From a checkpoint of a small transformer trained on Wikipedia.
Architecture: LayerNorm after each residual sum, learned positions, biases, tied embeddings.
MLP neurons of a small language model. Each row is named by its layer, matrix (up: input weights; down: output weights) and neuron, and shows model dimensions 64-319. Each number is 128 + 32 x the weight over its row's rms, rounded and kept within 0 to 255. Numbers have three digits each.
After each neuron's rows, "fires after" lists the tokens most often just before its 100 highest values on Wikipedia text that the model never trained on; "fires before" lists the tokens most often just after its 100 highest values on Wikipedia text that the model never trained on.

L4.up430:177103106160147163119130194191114142124119114178069113108214145111121115096121137135094189168093106138092098181115114097117202123130135120077134105096155101103128117136130146127130108151117084108175173171097147103161148162074111136161088093092114133122111076099163136066091129088165151063103169095128126129142167077129077134142091117123139127179118142159147118176162113146143126179054116081172067108118107122164131106160143156151111125072131136098142064095088091127119079087121053067103140140091140131059128174069139165157169150161152135101127079172141125124124114102103163090112135128136178130128113115148093169189174195157136125150112133135133156115078149166186147092144068129112135114127169070124050119124158221139061093158121180173168116168111148132135086133083139
L4.down430:158179162120091131113161123113169124088108158150103121145094154109130126177135104103142143128096167123091143113144187138120106157114121184135190104136126159134123107142141110127080100133136099144101113086116123168163166140103204158196150132189102143141142123151079066194167172144186108133162159089100105093101168092166136206083156138109083114127084151110052102197071108088129121168091106172103123087185141165147091141130113171099143110141179104118132149136134126155141144072104106116093174125074150115115119049146107068159181132116173197110152153116065112135115130097130073134185134113120106079154138113147118112113058147124111073126157160138132139149172098072118110092180163155110133130119155145114148101118161106153116142068120105113116072117161182180170149130155079
fires after: "=", "\n\n", " =", " to", "s"
fires before: "=", "\n\n", "\n"

L4.up548:149111155091076153129105147163091114128133135170102142100192126165164136109117112143160129129104126123085160143180078095097121147109165126096146130188087077076066090122153152135088054205089184171109148084122142162136145093165182109144139155105113156136061126150097178075128134103115131108086101148136173101117136149126131123088088097095115139106135148157133113148091160098135124104112067130142135133166144133186090128174115111221193085116131188159179130149093132084104134130108153163140132142143131130128071099159124190037156054114109117067134155160088153177137147120189151106153063122131117134015057161098144149158134117215118098132099123151174132099110099122133075123128118130099162127138145171178156128146141151127167118146113124145097155152156101082135150102068093
L4.down548:110119110128126134127123159119077095109124115145104167099141154155105112124167155085196131150149150166125081122186083133163132077082182126130091098115090132111103131147149191148084155162139107048128123096136095124205141116119091132160119143175169145122110199138118138088114134188080192131113111105108164080133105129143151123123085108091100154087185201156212102128135096095145182107152118170103167205111094106188131133182118103153125196099155071101100104120126136188135080114122155104137176133125130137115193137146103131114227147086144139102112086195144143148154096141137096113124113035135059144158180072121045081136167131095157140169116106152182108174078105133124100065109124105123138163179126134115155133122135088095117113104098111160131085126126108141174110107129179
fires after: " |", "|"
fires before: "|", " |", ",", "="

L4.up519:119148061104189156124094139149127157148132125122117085132152122130158113102076174131107085154117160141161152120179118132045077092197125127135165095151105124126096175172138114122108169119147124151131139077130105170087130074198138114088155143134112098132189087122097114114111073178144111139122116157084146137149116144146103155158149228094143199097145185116138109116136122144144124158148096149130130137143147162092092115145156130167129101127136152085154082175142144145189081176185154107213118129120137145106126114119057191097115135129118148132163109036102091125134106199106128145182045159123119110222114138140103076157128152105084148145161122127155123123153181103126115157059169147122078070138179130166102121165193110133041110095150101139146076106110098147168083120145134
L4.down519:091101076135117129093123175151100173098158071112162156128144220183145099068095150115094097137163082164121179110102111078110166167167134172128173152132126115140110152165121158128115132118109086075107136057125102095152195155146129135066139154167053064181096135129109121139105166078174113126126166118130167154067163185173169087065146141146125113127161081116101137143162134090071127080145148203134143164189076092173145091091086138094171097129144110106158151160103163132128092085092124128122173066140168167097108118165098170119147086164135134116099108144089215064132073127172070096113138150079157146141105147106135126175086126171108138159083123095130166141158091113118142123099137118164153124072124135159150100184138136125120117161169097150100132085116178114143150109183168
fires after: " 0", " file", "0", " 1", "3"
fires before: "\n", " 0", "  ", " 1"

L4.up18:103165141120134106114118154156156160129112097125227091132194181154195132165024129142119159134127116145097140099097140172097123101147144226090152138144094142137139071182098137210107097141109180121105125198188184127158107161194121092094094128053143103081109107145117118121139129117150113091078113125147188138181078139113102117168136111163148093119143117121162098136125128102075125076129146199146140129137169194077095111100091168157076096100086142078115107155177095185101150139122105203121138174116118147115132096164108141125104112118190084057045140161112164143092089135125140178163103179075127145149123108153078101194133153122148137165112139137211142101101151170179097107139128177133133087187150139124130122104107127113108110105133110106114108117150139102098116090163110
L4.down18:199113131095083153137158161191156150128085132131057097098168141163143135109117170115159126103172078154128138165120166111136087102116150128082142106126167168132131126159170098188075084139101105066157133125126138153121171141083131137072115145102157093135100117158095121100126102206126147069105109185150109120104126220169149080114114153118144127080146163098184159122104103176122128134190114105133145142161184140103093120139168129183146069111086110078105097066080126148107112103138114120059200171154173154134080073117169127111016122158085171095082146129108131166145163104180113134138089122146170159194085095075138161161145082062105142121148161129100160146144101106174108150134131112120118045106157068130174148157149131152145094125118134164082123120084127168119133092084092
fires after: " |"
fires before: " |", "s", "eg", " in"

L4.up713:162111085106144132099139095187146153144157078104169134111149162111143138129149155120089131107125118166089156165094160113058135100180151165114103107145162082104138061100151117167156170096161153130149159123126164134104163148096148146063091179127085092162168111170176096162155124142134069141135126191103101134157108141087109083142129165133087127090162141145099129129148153158147113148161140176131117156104186169071100100119144128090164144033149162111101102083123103147143095122142070084109148130141113125102172092130125135132111134134094137101089181149136094126062116135071133155141101146054074140149099150126140074154091174121084139099165101138179156159179149148197123164099143136113086107141160130128136127126137096192166160110130170155121107132172074173139132063156156
L4.down713:086178069180138098121131116132132120134175129080146158133114186114202144124118090104093111150137117154134083161104109090032221134074125174079140142163119153150099132122115094163091080163099134117075117108119095151161158143154121079117140166185143157160153152089123201114128156109181190169111114074154141136108134152142070162083134124147115133145175112109179116078152156141081157116124131103188189183146074136189126128093093150155118191157178156121091140109156144168093130083115135120173148120105101147018080089134120130104135096126105108101101084132070173140117098095179137119110151158093122122148158149141134115146101139124086113137091169129142121109128154147148121153130142154197140059120114132138120143095146113157099135137161132174141140097113178126152103083113122
fires after: " 0", " 1", " 4", " 2", " 3", " 5"
fires before: "\n", " 0", " 1", " 2"

L2.up614:167111111112105165174090151114147120118129138159155141157078143082102132137089126156110068181139096149123150097125124089140079148157114225079057149130121156094131129146151113131132130175152187107121083134093150175135111124215143120131101118166148147159138124127176129080163120125074132126168129144135122123114119153154117074135130117108158123059111124068114122105171153131116176131104160142134130142175154175076088144147128143128070139081160150114089118179115109106056074143148137109164078144110089174160099143115134163077135097173057160085170162148119109103133126151131147114149134090175109140097082123114164100106106155175132086161150082140181047144148178191074146092118141196158103159121040128132120155110170187210110072122127103124138114139155097090144089097107127
L2.down614:107112107200155129030165123133119149120102118093126178141154098115126133123117121103075175133147182104118128112173193155123129135127195122179114081187102117137154129085131141123129083108109082073114156162143125125099117144072101157115199146119100126146083145095102186164097097097166153091088113025116148152118070149112156161131094157106113107118159122153116126131152106133147090151126055121150106114105108136188125152131176121099177119152068088100123118098148202140108106093148118118134190065099142145124153092141125096169142147087106102125064136132147095107071139184149125165183163084152119123159070166166126156145162101107134100098150121139151177175157120131126084178160113081111135124075187153143073058145137147060108146106105152135142139124112146119108134172107148
fires after: "=", "\n\n", " ="
fires before: "=", "\n", "\n\n"

L4.up334:139142152171153115110158107192113102144135098167127113068097115119110083086219104106085174117077170118100108089117099187136142153197100150153087163091185128125153158111165151166208089094094175100107155119103116116137147068158088191231176153101131114092099136166151099149179134094068152116188180126124149149128168152146163121116139131132107149134084126138142174129133093142091132143150139160124148138155126189099141120135167100182111101162118136107102079146122133085147150139146058130177159157122091119098175077112163174119111142137109168159159071122126134118155152144078094136152158153118091142126094165125140128121167101119124117078117094095077130079120062099094114114149072145066109110111108141175138089128185060132165162204096126152129109125094146098175110107118141
L4.down334:104126160143129130125068086150114136138126140222185164116198150109129079149162085064118134178103137108090115129183104088133089124123139117129130141126123101146162108109170190152191155139086128126146123143113167176146159136140076207100164154143097140116137166080136060149100152090140181168067109062108090123187110116137128176168133141156088114046118161102148146106150127149111157143131082130096106078106188103075168142101195126064153215157170180096148072191146129096139097111157111107220160133149121151093138124108168130153131138117150140157133126129174126165113124110156104127141122131150159177168113085114109115063081142143153105123122090101122101146105122139146136103145153124171093118098145121142108119112110150201077162151147083118121111170215061135136166102136156
fires after: "\n\n", "\n"
fires before: "="

L4.up1069:145164195150109122151114118230156170143140171098135178140155109100118122109098128117126114153131149161135132115141134096137077127140092190160127134124103143131187178110108160181108129164172112107092145182110162150141112095123105107134112210134092114172132124097135167141158085115108101103107140153142107147135162068170133130118108105114107087103174105150130116096128133182157124137117126066129136074151151075119091088081143181121096086055105077111122065131137161096134136155156089171165179143100132127108133094113141123156136110098068143098193192136141155118160134184087117143155113082050163112139139129172071133133139134152133138123147134138176120125143131145133059062071100145081159119192125045138193133108153132207158133068135127078147099134171108091135087146100170
L4.down1069:101135129098082084106169143126101152107135112109067146142084117138102159138148117131115180095131143164107161073095222108091087139161103102089169126128110086119149144135243133107163149127109129150111122098113131145115133150117089153137086111133139137112217146130105126170129154097099075094112104063127080179114130175120114200133148076103225196157178172088190172090184137121074101110151116115146130180083150130178059161072166131119140100137134110139077119134084177150081141138100107162079147169121101133111135095105110131181123124126127148146129165162061157103151143134195128183110169132126089109119158162135081158111077142143110084144123204164080142152135145140115180190149090110123126133139146157145094143150162140096087116157104153112121114125119167100134070161149154
fires after: "  "
fires before: "\n", "  ", "\n\n"